config = dict(
    n_layer=16,
    n_kv_head=1,
    activation='tanh_gelu',
    norm='layernorm',
    norm_place='pre',
    rope_fraction=0.5,
    attn_scale=0.125,
    parallel_block=True,
    init_std_up=0.0294,
    init_std_down=0.00367,
    grad_clip=1.0,
    doc_mask=True,
)
MLP neurons of a small language model. Each row is named by its layer, matrix (up: input weights) and neuron, and shows model dimensions 0-127. Each number is 500 + 40 x the weight over its row's rms, rounded and kept within 0 to 999. Numbers have three digits each.
A block is one neuron, or neurons of one layer that tend to fire together. After each block is what it responds to, as a language model described it from the Wikipedia text at the highest values.

L10.up62:533530534393490488541494495467537530505484474559433413533417515549524468470515494406522556499514480458513595479485482470402573518514521554527500506545438543433531451540502533439520467514453531517506405534437493466554531525491447466569473504529557545563456533524513503477484509557477479486460545460478521400518547448511442499471459514511480476488491536455540487504450459489521523461453
L10.up115:442470495519530536433515532448508498455489451415483426558561584498534606462484480455548421521490487510469477420509546447499573438496531551504498510475478515531401502547556481546467461451448450505533511520543464519550595460516487478480502517509517511555502565505466474532472527456538474399491561451524492483476500489484493517440491500543463459430439565550474499486512519509461494565502
L10.up209:509502477498463470489465453508542460517558489506486452542440492404573485516483518450511503589559447528475517472572503440470410531507536396474481503534495408491533472482502509501559541534379502471533459576471556594522545521477509432455548525531526515489518582465488453555428492479520449495459520489468459492519523513475546490468482480578488568542493467507544504503481468521497555486547
L10.up444:501551493528524457551521513527508576430482444496457509496454529502509464430461546450575552523508485500485505540529528492516557479493442583508509472487522504479464485446556471565528497531521516444506567506470497529511501545532503566494508491502538503595495531436437484524519519561499455477446449443488484475484494563445516503439458502528490464468597554484529544576500485528451540433534
Responds to: Modifier word-final pieces. Final piece of a word split across tokens, usually an adjective or number right before a noun, e.g. tempor|ary, perman|ent, anti|-, 55|th.

L10.up143:467452499439445520462471508498464532519481532518447576530507499460574479473483482496445506441493526500552538457491510429359470497509555554458461455547489510504547582491474521537443511526535518393484502439497437507494490506470559534530468536572579502407484455581412504521459512570471547601444568457518454559487471463514518512432516403477446522481497552470460506488492532544497467543487
L10.up206:522550577530474488517532482482513477491532524521482510528459506587497464465496440563448490514533453448463487512540558460468469473492470567503511502574430517520507538481439529492430471469509534469501504516546506492579512528511491485538467481515554431474563465485541463494475475480475489536588484455463523511415436519518556414486563509525472544474508574412508493527436481521501572541448
L10.up338:544472521439483488502550516492537494514544445594516499440479510549485457519544549484503500568497550474546486590498526513466483509537472589476469487547502512483539508526455445519454471583484489485460552473479460529575447510533559518579512482515458509457474545466490499596523491571453496466505395431457521521507498445534502407445514531455472567473509532515506505546492488590507459537475
L10.up479:485464495454455502512478481444608579521526493523490528493443491501437479476499480486488603491536545394460533547481467574442557532484497464512410531513500462472559508543458563530460439552486545494485526517530508518471530494489549552494509532551567503495475492549419569520522504506517484502542458498495496525550515437478602526526508495481388492422536510480507465498515532512518412473461
Responds to: Early pieces of names. Word-piece tokens inside proper names, mostly the first letter or early fragment of a name, as in San D-iego, St. P-et-ersburg, Tom B-oyd.

L7.up304:433527553483494463542505493465520460424488469443507494508460602514515488572485534521496428538497532501438526475489514479462513563533577387535591517481537564547541517463541511509522484536547582560526495518495485552445502497454441485489469508519494553535447491524493568517458529473550495459515554490464561518493499434480474480474433589516485460542503443533493467503533496463455501443425
Responds to: Adjective word-final pieces. Final word piece completing an adjective or modifier split across tokens, just before its noun: independ-ent, unimped-ed, o-ther, instrument-al.

L7.up130:431503547466491554443428493582519502504600526517518412522502523464473503551442483504542548564513404513515491508412494531476546492489484550497456471476521528491517460500514444493508543490511503484495448535474491454496489484526552458498539415539522442465474536467507496448484594373547528503414467503574466466513528538553499510458501501404472456587552585562439585464486573451527519524582
Responds to: Mid-word continuation pieces. Middle or final pieces of words broken into odd short fragments, like s in Lo-s Angeles, on in sec-on-ding, ch in su-ch, plus table cells after L or a digit.

L10.up70:486504512435490420474399532477495504479539500507482533510480391455488491509453578526496553506474475534447492549500562433502532462524457539488483462494584526501482449484529520536463543500417508491524499440525530485483569480486494541514442540499447499577534436523516504538493483557502537482535486545508469479454486440501597450449523509455425423455461552524539577452494472499496484527538
L10.up110:551535561481462486505538474479480585480539479479478496461524475508462463486528459499547538536490583434504555501491494505481592503522484533501574470456420435392471503491497440457513533491498413471417469473544529489472543567487551513557497465511473487440530463459469515459526427527481460489479432516512433491520533492549550578436494490453562496451511539504466552511496504506526494460546
L10.up301:540480529540557503449528525434451490471458437520536530492456458484480524541532512446573567500422576514496546481494508570477395511553529518486510505476449461492488591466507461521425467526464479519472508471543504545501496413543564459500538522507494499436527506429549496538492468537446567507458479536521538537453533480497464478439556481536500422552508487461561478477550528520502453533549
L10.up409:498505545555478401550563597542495498464493431444517437472375411509593435496444537460477400504490530494495468506555545443450495521521493477510477528498398501519475573585490470551475500526516500516547486475457550461534473474496494505468507477496493424484563519493460493473528550572501512469501566511498495488518559499530457533555471502491446509514529496546495482462446499444471470473592
Responds to: Mid-word fragments after initials. Short second pieces of words split into fragments, often in personal names after a capital W or P, such as W-il-son, P-er-ez, dev-el-oping.

L10.up8:488499496450559527581520493445505471518513446480545461602423474521512451540388504504528457523521517504492484415460476490559421461417537452464501477521439493579411552526561552447472483385469618505508486522466495498515509454463553497582550489482473475514486495454479493442457490535514558515518492478517467530494521539531549493555482516492434473510486522478516547483537548536538495561566
L10.up15:441474530543510510531494532510448588452553409417544482469500474495422490489509538473514637506551471485476503493434467462507531473500428503600454509606488535484478560496527562437524490423540547549492498464465503500413507569477511557449525479476523556453478457450477494457531498513545468503529470508489573549519522488511453550522528438480466549474465420477543465524593526525474435426447
L10.up75:483443474505533457562511463467435543498439485505497519379395495518432477470481490515525472598536455492476485569484481485440533525452499514573528466462474485473439500540555528489463498453471504552515448506542498544476478526522491526404505475499483513509488561481537517459489523490568535506506526487442423415515569493549426567529517489473457480502511483526540518517476523419549477574468
L10.up156:486489441482573557565468455558441526485556490535520573501477481441533446489536543465511555527487541497459491472537491500489491572461440494560488486534464457446467546565508518528518486509491555529500513510511476461455544540472544499512504500441551455463602443493482452555432408496556458441512489376453446454483558540462506521543470506537493517474421506469514435466498550515549464511523
Responds to: Word-final noun pieces. Final piece of a multi-token word, usually a noun ending a phrase before a preposition or punctuation, as in palac-e, bridg-e, conv-ent.

L4.up92:503522498550530497500507494511556461503515478517495519521525489538477461589555562523497517519527498458416488515460559507506541483514568542515473527511521507482556469453533525499538533490413500481429484497520470467404488556556459484461410594509512506508538479534445487562431541465412461481503542453452530503513494451442482546514558473515471480430544479493551550481533489524487523445476
L4.up238:544408448525547476496514523554566495529547439539480522520514435434543520588511430557421452496468501479530484433517547484409546493524447564478525408489430538493489414517460488488528478592533536468501503518457468486458515515580476427501503536516487537458485519449561508511548513560510473518448468536499527501487539478529453526478483556526515466465500481471476456579450558570500504506442
L4.up338:491474485479488475495473474543391421536515483522478537540551502491505478502527516565440424501542493538486494428518481553506500535507579516527532511427532542566483527487557470441523487534514521486492581514419506539578456489488542461534481496474503506507490551400564468503533510507453540494429477539528553432464503477468489469550479426516454507514410482563507416543510539495502558442472
L4.up454:509489481547458496512486500530529486508509471554444536535502403530480613557524578419528562484436463491528549506451467416474530507515559467485517477453472539512547537526560511548507508424498494521433520501485498512482424456521516407515423514493460558556505488456523494549559538522459433498452468439493517425560528485571458486492457425465496573489512513529461529501459526486515501446452
Responds to: Mid-word fragments. Middle pieces inside longer split words such as ro in Ferencváros and Montenegro, tic in politician and participated, ou in group; occasionally paragraph breaks.

L4.up79:411469543425489510574547534512448485598515440472583509516523479494493534558531532437454476434526494544530483482531486506521461463499499589515540450528491505487515476514520537507512469506494485542521432530527532444496518397494496438443549447477513451573476494464484505559582476537483532479469513490508499512470526547539511516422458500389491501475492525494430451545525478480484492449555
L4.up272:486472486554440484506448482560504515537518527419493552512480541490476471490484434443519464422534540498437521518451533497504546519397498416585431545468484503541505464565497454493501411528464571542492448475476506477460535514503524548522437523460502418455578495476429455461507483464469517602476541535506501477554510485567505481480493531466558491465513515533477504519464494451509550427498
L4.up473:517541569543525533501412406519492492561495470511467474477494430435472486489504506598467571525534536510499477478517539477524393575514459492531544507524452527426546577495494474437466498475528461518522521540511539468498488509450484404510486501492524529534547460536506489461509544513430463534423493523504440473456550541509428557452446481509454440513514516472490466410493505476519454504498
L4.up490:500526530444510534468470469582552518458491499504456440562517554454524498471477526525479496472508483503464552544463536470491518501487526531544498531466500501430507467555474494473486479476530535555464410519511606492467483406550556516504464484430454432532500472520533456544506511488406462478403530496555464456462432510505496565452487517533445468568510543470544464478529564481446503446522
Responds to: Early word-piece fragments. Short word-internal pieces right after a word's first letters, mostly in names, such as Ale-p-po, H-ap-oel, B-ro-ok, H-ist-ory, or word-final e in whose/more.

L7.up245:445493499415463499492477517490499527489417458525520501477546519516468535518484472447505527542507513494451564463498417514548567540481539554574466527522530504436525508454459489502473524574545561525586521547532535520546477559512483564510449413466547557477550558540429515452463542521472532550477471514536449600485491520485479466480512515426433557498418537474531474404461561523545492511555
Responds to: Mid-word name fragments. Short second pieces (er, el, or, ed) of words split into tiny chunks, mostly names like Mueller, Guerrero, Morgan, also Medical, freedom.

L4.up68:433541521565531526515577543533453440457447547509546405558495509459560470521521585516492513444461468548508436503496579494523460489470442497469589552487497507431472544502499488476488539582462478576588547473509481479456471499520489519508502606495528479541514523465489577537539520518513488473549527544500468454525417554529553521496531525450520518440463492511514439571483506498523489507501
L4.up107:546501528468506480540421516503417459428525421485492503555501475501495442463506520559474511493538529500547488475473400458489516525487482505538495527456521498516516503529424472474457439507566560481508536511540518546475536492516456466516463582531543538464519532522544505571482553592474479411470515533488524473485486552498490472479476512478522485536506516495518487542543448450513482472488
L4.up158:491510530523460552532514469487482533490543491504559477461438560440528511506485584522481521541514519508571521482521499496533475557490478452492524485525483508582537487503538518571438436509479507471399485531506480568494513458465449503504533523535599466446498503485508515504405426525505465494503520511508473513480529473491473512559513531556521579521497496513559421580511521530513477539413
L4.up507:497540496464521543522469500495473445433499473517532493528495491540430529416485524504471503464500481554577499468498521482439558486544457467400553507524463567508466490472507455482501414497496411455533422439478477450417521543482504472507523492468495524496495514450457515500525550462494503428549501485547504526465511581467503449451476505477625507523463493456492474524523518584514582418496
Responds to: Word-final continuations and apostrophes. Tokens that extend or close a just-begun word: possessive apostrophes after names (Assad's, Shostakovich's), closing quotes after titles, and mid-word fragments (Blandfor-d, disser-t-ation).

L4.up95:526467503499520403405476517533550496518488452493456494482500484529554586537474451541558456507571496457442456490512539483469523449442517559530442471585509479515550517487523465534481469356500550524562472539457472479516568469515498556538535451532498468573509472466509457484525510381560490505442494447532479436451512508505498515515532538448497495507519567437462532476490549536468556526592
L4.up109:512527414488493522500453486559538554433442635468523550516494512501541469497513401509493530532501491452507442462492513479469502439449504467510535462480510470449524536457489498443442510549474564439501494475559580471518573457526543588487460502552514454483502491479461507512489437554549567557498444526411505473527507475497486481564506569591488534512532568435565451430421530448505496501490
L4.up219:521508471534505482479423470496427540526523519600492551485486531503557475457548480638518455465527513491510493516448519417401516444470551425488455501548501491446486482469501511500531489428470513456482512566592524512537454550493428518524501484556512416552511484502497527558449433421527552522458496429498534385483551531496482521444525518506504493522503485485453577493546462538465532501560
L4.up468:555514538586532417549493456518516520539549567505541508570578524517580541509515526472514561516441491523491521551519496476427434518489558431419493454458523502529514488445462442426547481553473510508453478573556549542470503501538437476446486463469508495475565511484478607540461448567528526506489513485529591541498508513495534460447536538477516472446436466495497503509491505505447507466525
Responds to: Before-date tokens. Tokens just ahead of a year or day number: month-name endings (ary, ember, April), and sentence-opening In/On before dates, plus stray er pieces (very).

L7.up444:506589503425524497533577477550537520445472499545485470636536484510531472513506482496487523531557540485481476517532543506493503501457491443510435510590505459514487519527484548529511543515477403524559502476465527478498434499475481544511539536553492415539442526486462510504516471432519450451514477501509612482454491495464526451543507513563408503571459492460573508524486535564492518421443
Responds to: Noun-final pieces after "the". Final word-piece of a multi-token noun right after "the", before of/is/was, e.g. atmosph-ere, provin-ce, genealog-y, nov-el.

L4.up48:497501517471452484569480522526454543562460453571563543450512447473549501476483481481542470492464456500476496488478553477548501399566513537571410492502492527512404581481501491525562486554525475504502434546496437482525555472527514479494528503521482475512546525515452492570557440479483505515503526539578475445497531519551531482480436466524516484510461520575448471517503557518510523484422
L4.up150:537521460495590510512514552549504532607481451505439510442441495459473487505530514487530438439455505510483549476503534491573577444542600519585481557486421480463490487570486484503537567549534532468577392558480501500509520489526505513496525580465543448533516517539516511390558527497504470465461556537475525536472518504521535478430484545544487506468442478516474472447543464435544456514500
L4.up390:480490612508457491495491539545506458431477457569453482487480409554477474493529525514510566513452460440457504539507453436518495509461479470457525575499473489456616505563452502561562498572506495503476500478569449587481480548457521492511494566489474427482468497483494551488589506552504482524537541404475502526458476486493524469485549412522562569470511539550550484486508549542445428478422
L4.up436:461485422527578531497477561509454509483555495517417476432465496532567568507465493482513474480556500531506440488538472415571473507457562472487455503467509474503516461493512533494455504545456414455493466429547478525460508524488441506488536523555524481475495508440528525490561478540562553452433499552473499477431455503484560475527537529482541558455458595501515459468440584567488485411546
Responds to: Apostrophes inside words. Apostrophes in contractions and possessives such as It's, We're, didn't, and Tom's, plus some mid-word fragments like Fed-er-al and resid-ent-s.